Weights of a small GPT-style language model, trained from scratch on English Wikipedia.
Architecture: rotary positions, untied embeddings.
Training: 323M tokens, 9867 steps.
MLP neurons of a small language model. Each row is named by its layer, matrix (up: input weights) and neuron, and shows model dimensions 0-159. Each number is 128 + 24 x the weight over its row's rms, rounded and kept within 0 to 255. Numbers have three digits each.
After each neuron's rows, "fires after" lists the tokens most often just before its 100 highest values on Wikipedia text that the model never trained on. A number after a token or word is its count.

L2.up208:086141112099137129137119114147106126110131101120153153160142111136130124119132126140145107115128125165131166133127122117151097146092142147106128114170119112103107138147125108114090160118163139123134146093099145140117165120103123130079144107092150102116141064153171117141140078093110116134100164114121085185176094095131133153133160089135112106105156128166099117165137144124131170101120123154131115132118122122115113128194095111104082112112098138127146101134082174143089087141131150
fires after: "c" 23, " C" 23, "n" 14, " " 10, " c" 6

L5.up200:153165141069134176141128139114125125104139140152123132120165106102130171120135129147105111107123134138124187148145112180124142125105090115125120154090095088123132119100117129133070112091169132123173123146133159120136092101150151107110105147194129136149155165144130123095166138123151084136119151143139103155129114114113136140100087101140143100159099160121127141114175150119123099118192097142151092157149169129132117137131145114121121170156114106129161092102104118144129139111124132
fires after: " the" 34, " a" 17, " The" 8, " an" 5, "On" 5, "The" 4

L5.up401:149125146138151157135085148105086140103133153127087107128147085127160129102164107131141091107123144151130128172133107095119090127099150098086144129114125161098136107085140155107118175146167080130140117188110153146142102173120156126071136124151139088144115171147114136144096114134131108142161106094100159130110138131141087112164163131136156146130142099095119132150122114137139130068112120119155122094082156136130134103128137136105095150104101138143110150136157130147104148087111128
fires after: "s" 64, "k" 7, "is" 4

L3.up192:131075127117115123106137140108098166160149149105151092140123096168143173113116156154112085120163119151101111135106184102139117076144128123116186149136103124108110148118132154133129127081123107106106141139131129156139149160126132130144101139107129084163136124140130118148108156110086079127186129126129144141144124165139140128097114126159112169167096147095148128162140110108126083157103117125134146165129109118133147172109092129192128149150114140080111134149115134143155119167105143
fires after: "." 29, " " 21, "it" 10, "ch" 7, " sub" 4, " Mo" 4

L8.up26:129098105108124146117153158105081129107151155076119131164105096134144097134113169124175128123133126096119087099089135120166110126084136100101170104123123096120140108117119110101136149150125086108155135098141124120132125175146109155113104142125077146153170130154070090148119107073122099140093130150110139162135139129138126132103131148122121084120117150147091096143147103157141163096133098138098115088136112147121126133106110157123142090169119156120118153154090129079140103107147125
fires after: "ra" 19, "e" 11, " " 8, "n" 8, "ro" 7, " Li" 7

L7.up353:116117122137136137108148106120162100130118154150117112172121142132131122124147131076146118116140142120111165094079113128152099156099101102119123116107101129126120109140116118080101148162155078107141124129137147163135107125115093102124146117117141145100175109127080177104094112103151091142155162137143090152137114160130134176143139123136113164109116158146080101159143119090083142115107134122143121140090184155141110111172153159159074118142099125136099156101114093088127148123150128
fires after: " B" 12, " b" 11, " c" 8, " goal" 8, " h" 7, "B" 6

L7.up124:136151160125092119120139095118176173109137142090102150121164123155180166119162104101128094083103157120135105130133166124137139118111103129129122123102100097131084138115160089138107152129118156088112096115065132154141095148115063135145178144173166110175129099148155122124138146091101091086121134103118138090152155140149138120131134095129119116097131148134152128147131132168140107156092129104094100124142132118130145120117138121145144141117119145156113146114112126125097123130103071
fires after: "." 50, "li" 7, "H" 7, "\n" 5, "hy" 5, " (" 4

L2.up592:147139109145121139135159133089082146127154141089122133115120104141154123126183113183116144107074152136155138119156114161163096160092111119118116099142151078090157146132167177127095142140132126085093138129155151100159103145172164148136132138096147126164144121132145119116120108136126110117140127107148113146112121124100167140121138120186127132114104150157109155130161102126134162122116150160089099086132172120143099114149176160114109115138123128172127147109127143168160165109115121
fires after: " I" 30, "\n" 23, " Mi" 17, " \"" 11, " Mu" 4, " (" 4

L5.up441:135116133156156132080137140098123124111152108132146096153151097141123101069146143096128156102117111103124130151170157137122129086090060142110113127160092126125125086099141114109113109113128082125150123139123120137168133138128122118104136111118131105127117164137141110125121103088103139095114129126119120098123123133083100162148102103120117145151125170140101136146128064111139110137114186129103112059160060148118072103115151119152118121119098159130121153094130145165143111123126109
fires after: " S" 14, "A" 12, " A" 11, " P" 9, "S" 7, "s" 6

L3.up393:144128121106118097154129146093160157123145094104147097110173107133141085138133182125162145082149143150099156113103123118128106132164132134112142119119136090106150132113114160119112194125163128087103112119155123143179142145150160150116141141123139172118142134118129133132110107096118120128125185140117123123143101140149135089132103131106115111127103136145108144127086117147122131154099131156128120135150088099126113170109159151193139138110085132127153065154061118158161131116145165
fires after: " " 24, " (" 17, " con" 16, "re" 11, " ex" 5, " re" 4

L8.up601:125069112102121091100121151127142123155118116131157129144134096104114092131165170148155112078101177141100175135129156111150127163132110104144163139128099133095113126093137162117104126123141099105089120161109074153145152107111124143103137125122128139109168122130127154133145139102125108137102173139150099121139091151123112112133103160131142100134086155089130124155172094177122100087145099110171096116119096110159150127152140089152108167107139158107151108134089119107135106131108113
fires after: " " 40, " an" 9, "-" 8, " pro" 6, " re" 4, "le" 4

L3.up297:140094134173113160118105085115174104115136138108110107131140135116177132130112157136110119116053173145138114115126143132130127156139156112145115112113108129125107085114165132127118161148135136073123102076077145127150112156143122126139139136123092080160142112128148122132128120110115132132163143119118129114167148116148144173106094104155123139105104148109128138168097132125096100161119119170104115101109131093080148126131156090086099155073122140121125153165094129148176122112095110
fires after: "." 77, "\n" 15

L7.up400:161097126133092106143164131106156172162127117130170107147145103182127136153131136123155143119109141134133124085091173147137128164111140088094118159092120103112120090121133135095094141127152120118149126101142149140133143115108138188103158072106102152130183127130099099098127101161092117088113124138174087118128119103146088154107153103166137119115093150131138097154099104145139140102088112146128116166121123152127148129103135093130114115150120159157093105139123117096134105088112120
fires after: " " 22, " E" 11, "In" 9, " sub" 8, " ex" 6, " in" 5

L7.up542:154084092093122121133133127124087141127154129125098132145135130088114107151152160133127116125144124172120146130156144076130129098123124105110178149125123112083137134120118141125122153146108066138121131123083166131177119138132091163103099121137122100131167141141122105076165167054183137109105124150136114140128115105089121118167106097115134114097085137131101109127113096140104137154119158142092104105081140132114137123110121119167129120126104116123139142172163168148140164094118118
fires after: " De" 23, " de" 21, "e" 9, "ne" 6, "sa" 4

L10.up618:127149100124109150098131122164120145137105107133120130145130116152144170109138125092134134150137108153199113138149136117121109145099126121200118131120139156124120148142092127103130150130171101165134136129083116086175124147114109174085112083104140063131089111110176121145161103151138123099121172163139099141125107145156090108125091125132118121130113133111075128138125142160121113171094144130113118115126107129111160127147063128137140088135131152121133101128106129098095130143086160
fires after: " C" 16, "c" 15, " A" 10, " E" 9

L5.up568:175088098117112146083140101121147103122161163094125121159114125092087110129146133080100154114150133114112127155144116113126127140120143113101119169113135113138110155123150106143103125151161126150138113123080128160103139131123129104107129122100151106140196122133131156146103112100134113097134183125135100113123100148144181130084102158108102129172110147155101148129137114149101168084094175146139109109105137170091106133125126092133118153122066100165128100143135115146121118137104168
fires after: " b" 15, " B" 15, " st" 15, " Pri" 7, " St" 7, " E" 4

L2.up372:131149125140144167111149159098178118091153141119102086102101058117095156149163147154115090086117079172145140103093126100149112125111141138132145130143111100116108139123139089134092183106141111110115115146117142082155120109135140166139115139158140104124105113148142124164137119088111147108106162118134103138171095138147115125146105145116092113124106121139141122105132082164124170120131145158111142085103129109150123120149094120099137102122075151136162132133135151151091128141119079
fires after: "\n" 46, "ter" 7, "ur" 6, "re" 6

L3.up129:192116149126125142104106136049146165106137134115160105136101124121103111135137124132155075121128137183106189086111119178131125152078117143136121107129151080114111130098095114118169147128109102115111159151079122103168132165137162159106127129134107110115130121142134120156144106156130117115121154128115124113147093065182129128124096161138146140096091120149141142123142117158102119116138148164126148087111133123111096117102109105139128120146109127123145120141131093111157129082138126
fires after: " " 49, " at" 9, " the" 7, "-" 6, ")" 4

L5.up393:141088104108137155118150104079117148159118150105125122164145145093115124114165151131112122093062175158149144114087145176121144128074159083161112143103136131127097101099121178143128139141111112128146135162106111142142113157120155147158116125125130091173143117141114103128117150132171112152099095102114095121118096115069108101123165146111099107120129116112134154131107110154142138137162151149109093167123091167129139140153135097120150152118109124168136115126161089120094113107133142
fires after: " A" 33, " a" 31, " T" 8, " Se" 6, "e" 6

L2.up514:142155171139136168107093139128100138123150116140111094102152094127059115131158127153137125087108111166096154110116119090148089101107102115154102118129139124110112140133143133073146139142136097140126109147130120094179137122109122078120150141096125100140124133124137132092132126116162119131118145087080113096180068113174134108119131108146141075100133120109111108136114117104133090125147167143126131085134133139128100149113137121114118105110075107193177121129127129130145101102133147
fires after: "or" 14, "an" 14, "ur" 12, "er" 12, "\n" 8

L7.up104:181082115136106075103116148074134187104155159138131132083143145123127086095142163148144118089146163157117142095142115109167126147101128103095120140086116079102084135095098158083118159133120129115174097149108133088154150099105157119147118122131129090119117115123098119113139122127137107120118131117160142114160119133162115118138141137167142147070140132163131144143140144105128133110140128150098114137129143126099152119107148121131073168088125153107108138137093093119119142125102112
fires after: " " 30, "-" 23, "\n" 13, "s" 6, "ed" 4

L3.up75:140130114137167160111107104090141131141146174117097090107164142149160140113126128126171150077131166132081135119122150158153116146087118126160109116114124108115104136080130089097154122089152127083129129085116142122105088165142157098117147161138133104102152123156124135128122130133130135138136154084106137111134134136146158114129139091131117119114121123131116135178140113139108106158072153166129141080081129090122106147121150113056154153161094113099128167139111124129131144125086154
fires after: "." 39, " " 20, "born" 7, "H" 6, "," 6

L7.up38:163113136103153145141163134114140111143139167138117099122155080151155146078137164131126115088145109118111163151172138131151129160092124126102113121093108098115152158092139187122146157074135110136165124108149114107159125145117169146154161156120183124140169126117101107132146107128124104162094141151156135132118119158118128140107074167118149106130096140090128134114126102130112125141123122146103086139110104115152148141161156088140092143133099163144124105131082096144150129171105149
fires after: ":" 15, "ed" 14, " an" 9, " |" 9, "-" 9, " or" 7

L5.up344:131105153119133127122149094107118139180126154102129124128168102119158134120130151114144100148121111151137178161109140127116122081110112108148148115152143119124101141133132156102153162148128123139158137094178100165178138127126150152121175143128155128160148072169105144131151162122126147119108159131143098159159119141162142147113162105132098089134098188089092150141112127124111111149144113125140086159122081134095113157132159127095152159135153087140183140096092140157104120143118137
fires after: " a" 43, " an" 11, "ne" 7, " " 7, "te" 6

L3.up347:133119150122160138115138117104113149145132137112140088122120139152170150126130170152134110121096115158100177152127147142107124130139085147095113164149135128134155110126103095095173119119131110089132121075111151143128092156117148186100136108181158141150143104127141074169180158105119094143138143119124132081147131128081106124124101106133077152146104178134111132123117111125156086113121139117088093128145135155119122102154132143098083121143108144083123091151104097105153146128115126
fires after: "'" 41, " one" 13, " the" 12, "\n" 5

L2.up54:142099115145098149103109113121109167131145147096185136147099090122144148095168137171123144141124140143146131103123162142131122146105132125135117146160100099087142121138122172104123157108125109132137122145130152099138085147133168162135152120119126120134174103158093123152112089106108129150161139127163083162143089106125085107161085173167125080120175120137126158128153134140132092100105129165110143141145071151132085114132140114084153147155158140143139094132116140116121132112094095
fires after: " I" 34, " S" 13, " de" 9, " T" 6, " A" 5, " O" 5

L7.up94:158114125157092139096131119079142163144144143134105116114149149173139144093171136125136118100118157146111119122140116139135108096117102102123172134116134099077145148125130149109144139078127119101114139136139109165121092114124151155124147060097125136141166098110115093134142089113134102131151129124113092108123109102110154158086137160131136152166068141108098135164146144112109103117103098180145124180115134126123101135147122107111153153123083091166126139095077123107137151131101159
fires after: " " 84, "T" 5, "te" 4

L3.up14:171143129125174103153156110096142113130133129135106134169118135085121149096136102127113125125128140160103102109143155121124116152129108153141128161111079110096143071113117120100169158167168122094148113118107152156125129132158117153133127138145128147109131139147101085144131153095120114131136149147099144156109141102132103139155106146149115122100132154092110189142096102124117101130123145127148140100073085123103125128063110150118100071133111132137151158166161141109183103096140166
fires after: " F" 12, " Sp" 10, " w" 10, "w" 10, " sp" 9, "e" 8

L3.up428:161063087134126162118164128065162158128164122135126122066120131151127132085143162137130121136120141134096127144120149159158148107131083136078133139134129088131139136151143086130124143077130135114117113117096150132157128188170141142088170128113148105123145119148158116150126105122110139125108120146134108163122085132093135130088146110144104124120093147105108166132124103141097122137149130158134110138111165137142110139117141081103117140157095101163128137145136169135122104058133140
fires after: " " 31, " B" 14, " was" 5, " (" 4

L3.up461:103164128146164132117117152104118147159150146139121150167128138156145162119131097139108145089128114143119158090143137078141082110120171115127136164152175104152126113129143116147107127099153123059155075138111118108126139106145124130107119095134128146150170121150092121084138108106125096102126130102099099131134151120119137094165100113159136076072112141138115136167097134127096119136133105182097145135172175160148105134122116142148160119107112127119113119164130126181136111134107098
fires after: " 19" 69, " 18" 6, "-" 4

L3.up377:134119139138137154120133170114147141148145110122134116108094101121133119111178149148180125114133126147125163105170125128138116111112141098076110123129110095089138135090131138113137153109162128124108078122126111132170111133124110143170121143130146130129162126153130091108125164097150116152124160085160107138129157142152162138130112070141142094131149195124124119153095139125149108114142118197126143148129114187114147121140181145123081098086128120150124123149093106164162144089110093
fires after: "\n" 55, " (" 14, " \"" 13, "==" 8, "-" 4

L3.up541:098122167162054098136119120144128154120145111088124108149154134161139094136114155124176081124130132133126147156109115105113097124142134114095085137079106094109110136140154126113119164119158155152114104127121131133152123168142149112142102096138103158102119119148125082111127094124150093132115181108106087141100134167153111131112107125136143095175127114104094154122109139130134121145135152174127128104100069119102117185150135133158137121113140103161115159102171127140158126124088148
fires after: "-" 18, "re" 11, "tic" 7, " Re" 6, " (" 5, "/" 4

L7.up497:137149166109140116141105109133159113077166185150082085124110142113115156147127169156156140125082134133100155147131110145150121088152124124117138118094101132116138108118119076108144124167143138079125126105132137087133114126136140124133156109147169143177183103087117120116130146122109117144138153141107093111113127100140161140083119108166083131105120162136149124108153121141117117096151092138130125123112157149154166134097089127087069132165149119172130112149132111086124106129140118
fires after: " the" 24, " The" 16, "The" 8, "\n" 8, " 18" 7, " lo" 6

L8.up428:138114151109136143090131136103123158122137139132145091139152125118175151121145158105144161089126106198138156128113133185127076136084138118141156151112066114129112124120103163124104139130117128065125153116112151144136114114135094154114130133086161107151146109130103134096109157133099124127137152112168061142142137118150090133138128100120135117174062170122122129148127148137137121119108086134115112110137099148126114138107129149137155118128083141071169128118106131145145165117096147
fires after: " I" 19, " E" 9, " a" 6, " He" 6, " U" 5, " A" 5

L5.up282:110149100133162137120165153098107154145153142117107124111199115118123118094119170144105117111105127114183144115151118154156133140096126097134128124103146105141130143145099151097102147097163129133137101120130140106128137127154080192130138144169133110139125168135111090125131127139157134134149124124131124115143141154162123144115072082121120113135079137170127125117116099150115146131110071192110117147127155142085158164110138078105123142136097145115101106172174108135172120132120137
fires after: " was" 33, " In" 14, " in" 8, "In" 6

L8.up597:112136152129097162103138081153148132114158131131158121160136095118177114125165122103137093070158129125155159175130153137137101132084104130104133125109134134112112136109153178151091153111130073112146118103112117124169077125163084143098147126113123089141145098109148134128105118108114116145144126130159123125140160137121120129122071128131084152129118141118125113144105117130121156123151149093150137108137138133135091142085081120149149116079172171189139113129113175124142141102107107
fires after: " C" 16, "ci" 10, "g" 7, "d" 7, "S" 7, " U" 6

L3.up493:170139149128115082147132143136148177155119148118144117118149158123136113101112140156171127142109144137152162093081125119162116100116126108130107116076138139144179086136112118133112168102112119102113136106113175168134115160091113151146097120108116135133129099137094094121133156160096097119119185160104129166153079132129139159121125109094102148140134163129092146179117077138109147153128145104101139127151119099115139106093116120076100137109105123144105138160094154130113141117118167
fires after: " " 20, " sp" 14, " co" 6, " V" 6, " vi" 5

L5.up253:153117135107114152085143097143166095090160136117122065152166127124141144097135164151164122150139125139096125171150148133129104100112135145098139118104082162145137130145148129129123140116142106098127131142115127074117150106170135098120168140166128115106148132135125114147130124133131128141111163092151090137167118176136109164052140103183114133128113156089112084146126128126111125173122114157147121120117139111131162165107111117150124108075118117085127118124092121147172121166119136
fires after: " " 29, " an" 14, " the" 9, "un" 5, " An" 4, "ch" 4

L7.up423:144133189159129119157132111098130126169155092131141094108153105141143093122157125161159100115130127165131140128093071130175116107122141076130137126107132104126141095090140162114116123182135112091114120133133140164189150150142092173099157123106090095133162139116071106138146124116150117131106140130173110095159109117156119124158088087135164114127089151144108116139130120109105123143134164162091126102120101112111117147088108141124131132125105133156129107122132155144168126137117151
fires after: " " 51, " con" 16, "-" 6, "u" 5, " un" 4, " Con" 4

L3.up613:115093107146082137092114138150156165131154113129156117112102161139103162108144108137117149084074175140123139085124154087167128101169114139139127109100128077100132113087135121136119151089162115103102131132168119115139115151148114118125108084115088152135118091153093117161154125093122128132106149078132156132129060107112105134120124146111120131130104127107136143135134126100123123120132120140174148137102107115135107167171103127131182138099099108088093105145114169116127159130151119
fires after: " " 23, " T" 15, "ter" 11, " d" 9, " st" 8, "ur" 7

L8.up298:177136093144150139119186137147117196119129122129136088162099131135162153148119131109139151138138159144150129171138136137146107154123102153102154163088118121104096130106119147133141144138128089116119099111083162129123129143126127155134142170132126123099151132173146150131129143127123097121117170166179098090126093102127063123149096108131067052145092108085114146113165121115129139147114120156128129115125147121108135150107094143131100100150129110096105124121100114137115139119135102
fires after: " A" 22, " E" 15, " F" 11, "A" 7, " the" 6, " " 6

L2.up133:100135120164160123116151129154111096091154125133133140119160105158165152134125122123116151127112127147127109165139141116148110140127157140103153142099147148087113128113174117151104128070159123070130142163074150131129147152159114092102101126100122100116156088136164132130093123131119143142159133149108091138144148131165127129128088129160152120169143110141128145154115115134142091192087101129135176159130156129107140146121115110168116089120089127151145115116125177154082166132088161
fires after: "ch" 17, "." 15, " p" 8, "ll" 5, " cl" 5, "p" 5

L7.up589:168086144116150126137149153115131157100115100116092127164161138159147106155147095124141132150123110157157158150114130147159168151130102117134120158107136131128138097129120146102116169099165126112147124128141120109098073134121175106118112097150124112159136116140105119117111071142104080127117180121122151142129118132127137149120128126147077117128077154167100141133167152061137143123045134100099120073137135096160109158138120144133108112120129133141152140087147098114145130131111146
fires after: " 19" 14, " (" 13, " the" 11, " (19" 11, "20" 9, "\n" 5

L7.up509:190134118136097147108165077105128087090103172115126109121115100124181103153124102179109142095120112134137122168132171092131105092134135103133124161120122097123123147102168192131153131127133128104107081133082151120152142100168094111137124131146153113138122129112117127094139151139104122138111143131169137101154138097102157139128153160140093119072125145119114117159098134171135119135094175116104120116111125137149134115139146129175122139151134128179105138114081111128125124117162126
fires after: "." 86, "\n" 5

L5.up129:172118144131134162095143095104108099102120143122123086161100135108148105123156152112131117076119116131114147129146096137121089091075100092130136185124114123088116154155123091134139175091136130076111159103121109106174152101142133147123123138169127120114205137115130119171103114126127148137130140084143118128139114120124177141124115130139091127098096121150118109122178130171134115131100128089115099131101118105126094157120175109141148115115133101143128115119106112130151169104116161
fires after: " the" 25, " an" 17, " and" 7, " a" 7, " A" 5

L3.up551:162106126146135102106163146112117142101147122103151089105086110131121136150130153125123151123145111128139122100151146174171125116108138108095132183111121104111127158114127150121119128137102101114122132159136158126140127118157156143098130126114165106158189095112162148158120079066140134132157139143119108155111115114107123150102148126152118141149132160153144185114146080154079111131092155150133131145100131140127135144123170130098141165137102136127182130110107143119140180111046118
fires after: "\n" 32, " \"" 23, "==" 14, " " 7, "[" 5, "===" 5

L5.up69:114085153117153129129127123101108126143145130144135085127120128153141162105083162126119146107115103150128113128154129117158108168114100110134097103121117112120104163135160148119137174098124123129120106164125120139176112137121156121090185155129132148129136177148107110171130078148154117113132152126135152170174128156091122118100091166148131092090126126126103145175097113108137089182072147105141144120141127123119106120115141152116096122128093113120153094169110128141103110119065164
fires after: "s" 32, " S" 13, " an" 9, "-" 4

L2.up571:102128144117161077132142108106171182157116146125107149150154131088156139119122135111134166166126183169152137105115117153113068115135095122133124166104135158110162097143119126120146141136160124128148097152116137144151148108119107136154143151134146128147133102135117120139147131113156103111178147144122133105119172159129146136176090107124144083120154162130087176146117095101133110157117167150098106089146146135109146163138148103089109130100129117140092122136125161131111140057123102
fires after: " F" 26, " sp" 13, " V" 9, " Th" 9, "o" 8, " life" 4

L2.up368:109117159099105102104167173106136147160149134108071085150145136137112171116142105125157095097116120135139157092104162128121084141118124101084116166112124105111156141133102161132123136130167149069157113170141150155141115160127121116128127112125118175100180102128126098122152114136117096118125160133135115132133122101150153106095119124177124131155072134117113133117086141139123151121122121138128126120136115102115155158103134129137151147073137146126078127103107105106209127142106140
fires after: " (" 32, " con" 15, " Com" 11, " the" 9, " at" 5, "-" 4

L8.up526:140098099137122172105126104095142175100141114126195125126118121135165147108131159160131152072112162134140099112152141095184091112134109113142145126123105118132115118119127111087143132131119118104100142149151158149151087153125124152125145146143169112124098131114159116121088125128138133120177161122125145094131121111144102086089166140140106107090137116113114161145162143115153084132090134193149172114158115108130116143120126111119109151128099078157144137121158163128121177142121162
fires after: " " 44, " T" 7, " is" 6, "\n" 6, "," 4, " me" 4

L7.up36:112093107106125089124125145136138167140152125113127120127154115122189128155170148139122142150119097168094161091189161148176155153095136073129142144103120132116147138114116124098100141148171094125143124130112074162152122095131135128150116156109178118132179088160115149116118134086139139089105107130113115148141120189127136161097139112109084104109139139137106103113168118154143144159108127121132104113138106133108120139135098109162111140140143096142166079119112139133114144140127159
fires after: " a" 22, " f" 10, " in" 10, "e" 9, " an" 8, "o" 7

L5.up540:152157148144137140147134145152105151137135140140127148186106104123135151110126164143157097127099142188152125108119113150114132099108121081103124142122115152111163076147117135112121174149125111091182108129078165135147154088134096142114125119095106142193109119173159172125157156124130101170149159106105116145111125087121111100145138154155123123108130135136092161127142121105148117143094107109101096146088125158112093140110138138099173153161137114135147094143119111112112123093107142
fires after: " Th" 22, " the" 13, "w" 11, "th" 10, "ir" 7, " A" 5

L3.up82:174088112117152115157091139118101111116140144102150103128128089151159089116110124147135095103074145137105134117166159150118131140111151104155073130125100091117104152090149072086106155091137113098106101114099102104090142100100134140115124138175116089151155105145122083128144119121109122091106137140115125134120111138112150137124123118129070124112122112159119112121113116174099119130102138158088115115147113151137120123143158105091110114108142171159099122149066142138091123130128096
fires after: "\n" 28, "-" 26, " (" 7, "ni" 6, " |" 4, "n" 4

L5.up67:144130121102132142137123127061098156146120102122146121156108123112118135116187174125116157109110153182166140117175137128139093106086113152082174165113141149107123127145099133106115139109117091127163098152093157118138151132145119130127123161170132144145134133145144101110134136133127130108123133150146099149105153157132153078088097126107112116137104180122097155124121134183101122144172120120104075133115120153093098140135150142115098086121113100118114094159158133140159163150129159
fires after: " A" 27, " a" 21, " de" 10, " La" 7, "O" 5, " De" 4

L10.up25:134095172127111169159135128107148145124125134098139100132136091138141143137170144139178105158111137188116125111101157115177124129142129098128096138145120149134135152086170150156116138121129114119143123117111144136136150125123086145127134133124199103173154120141123131116128144113134137106117168116153109160145101133151071089103129132110145088144147099118106154148149077095170110092151163153118156146104128071135138170106115165137131110109090116129122120138103116118140124177104176
fires after: " " 37, "-" 6, " un" 5, "S" 5, " su" 5, " E" 4

L5.up422:138155091172077102148100129119150147150141134127166077126150099129135123142136123109099126138131110176121143131118100069145107128105148130163192122109122138112152126162110087106122166106116097065151094155104141080144110106144083156148142112166125120137136182145122097081143143138097135126165125140120129116163112168155099112106099148160122116102112161123151082144142127105131167121119148166083138106138149136136120135110120139141122161101126115138125115120133110159127116091107114
fires after: " 19" 35, " 18" 13, "cu" 6, " in" 6, "er" 5, " 17" 4

L3.up312:144080090122119157159125138109123124145151146098112163158067166124154172092146100137166121133105106179084133106125149128128115137127087122104173099158173132118092087112142105108090144116142108090108131084135122173149115138134105135120177130120147108115149142093165120148088165104093134094127135086117101097166132112120102153129128129094082141120125134129104158164100147094136127110137146128126137126126083130114134125149124134121101093116140104127155150134098148103105105133095114
fires after: "c" 17, "ed" 12, " ca" 9, " K" 6, " c" 5, " g" 5

L2.up327:161076164161127107112157122094162117156122095091124110117104093150091139119119184149138162108140106109111158130125140154137143147134127134105124162103145078095108134104148121154140131141146120120136104113117179141133109096123156140134156122153135113135180103126137099133123098082113089165172159133127147171133112154101150137127122108109110112137102153127154169143084095094105110112122131182130118091121159125124114153133149123122092148170094100129097110128074119152107139107152097
fires after: "\n" 18, " B" 9, "B" 8, " L" 7, " (" 7, " St" 5

L7.up527:183133130122132144100126186113126148185131103130123160149163104086149166134122168166133139102116138138148140111124082150185132111107115132107124100120132114127167111108122172106105126106156159083121112145109155094143092131142104153122103102143081156113151146122102089123146139145115113120140134170130098105167113124132133168147131136144116128113095110114145106157134133149115085149111122108101148166106155130098153091136138099106134139124118192130123131171158081115120114127122077
fires after: " In" 24, "." 18, "In" 12, " in" 6, " for" 5

L10.up56:129131175088123155132145126128130143119148157141112125153103112150116158094141146147116143111123118109108178138142148124139120077128162126116151114083108148111155129117104135131104108155120146088105095144103118070137102087105112159110111167152105129150140160147150130136128099073137075135135132125112108100148148112182116167102161112166111124132099164124105135148167119176154129147123093137106150173088119174115091140087103138164129134115112132111141136155125114100135071123149116
fires after: "ri" 16, " the" 16, "ur" 10, "il" 6, " The" 4, "va" 4

L7.up494:149056115144076112143131128100149175122172139110132112155114099123169133081151121149166096128121163138111169108099156093128105109121112163140147160097096108086109122096105099109098142124113080095119102125146131120137147164112130132127131149113139124160156124171105133163169147143139139142109134131152139134116132150113116113106119115119112087187101143155109129122125081114153131149150147162146151120094091144117132124136135171178114136127123089113162133141075106131137135128107097
fires after: " " 44, "-" 9, "air" 9, "ch" 7

L2.up46:161077145162138181139081144108087117065159168109156121124114116135143135115100165118113101137080129117126119143140172145130126094151133089148106087132140116134116140097158135064126163077148110117164087144125090129141134144113138096121106129135084086150115149118108112157109114089094128126144131072125099130169118167160088107162144118123104141109146139120120163149097082128140125116118129148123117135162097119113128135133159133151132099114151131126134133102125137160111125139095133
fires after: "s" 36, " S" 13, " p" 7, "p" 6, "as" 5

L3.up116:129146089151148117146148105106121129146132129133157120159149152136180138131123158117149184149093123136144174131086136168144129115064107115100126136117097146107169073128135123154129134117155120054132112113116115124146095092105069153097128117137137136163138132096121122108098108122097113129141148118115093094145153121155157124111118116138120163121128150149132143143132103075102114131119146171106113135109151155140150121135156106075090117157145160120116112191172118116108142141145112
fires after: " 19" 39, "th" 7, " for" 4, " In" 4

L8.up399:113120124137156155088128159129159093129124179082150112143131108137126107132154126149157122123137140142097125140173109118135132133156109133156133093119113074097122154083159152095111168122132096145144112077148107129163127148153133107105112105151107134153167140093122152094157123133130115159107159087177080092141155152137108160114123125152138107128108100131089164134110085154098099149067129147126107088100124122143112097168111118128098107134093143156090148131092136134106135112132119
fires after: " |" 24, "-" 17, "s" 11, " pro" 8, " " 7, "|" 6

L3.up39:163153114138119129092096111109152137136121129154126111134163141166105136088146139109128100137156147151097157097123165116144075111089137118152135141141132149148137104166121106157129118123088129059119124101134139113140135110178108119124110146153102118127125150123078134154163133149123132126144123083111132108137128108154158151134104099116110120138098113160136123176124095154121132173121123148116179114112167188143075148101149095146142156158143168104172119157132126144159082089151124
fires after: " 19" 37, " 18" 18, "born" 6, " 16" 4

L8.up320:153086140118092138153127136092127159145133191113121079176104163110143115125138162121109149088078158142115108130109125101148145103100143114085151154129118116073141126156134160142150136125161127119125132145146137146114120126101141120107137099131157151125138113131173101119104127104148097111097159141139116102125156175149149126121082095115110134143083160105112118148129145123101090097122144164100142192105109103145178128113150101117130139103118158120135136173172103123146171137115144
fires after: " " 43, "." 13, " a" 9, " the" 4

L2.up192:098129153152169151131164092139148159100125117129147093119129084091151154118160161136112088144108099167149113134130126133130134143089122074144113144118121144099124105106147157120148162122127129137160094162156162119133098125136130148117155133105139093157161111132078162142145070147119096120161156133142160125105101108121113105155146179161128114096099153158098163141143162108120105112130103162105092151123158123107121135152108107097138171089099120150114172115128148102104165119124126
fires after: " Th" 22, "th" 11, " Sh" 8, "d" 7, "s" 7, "n" 4

L5.up41:172132116148171168128128147151110115153143113136149119132142103135119173092096126168116116140140126135176154135132129142122073105107118090119109120134113165122111117114151178084119115117124126135116092149098123127131123111102164098126124094121166098148125124136161100124166074108161111111147101126143128101128150156118087161145153101144131105175096147132120127133086104084167160114120142167112133099097122089090156147164131122146118103073101131161143167111130120110104164095149132
fires after: "s" 22, " S" 14, "k" 13, "ck" 5, "tt" 5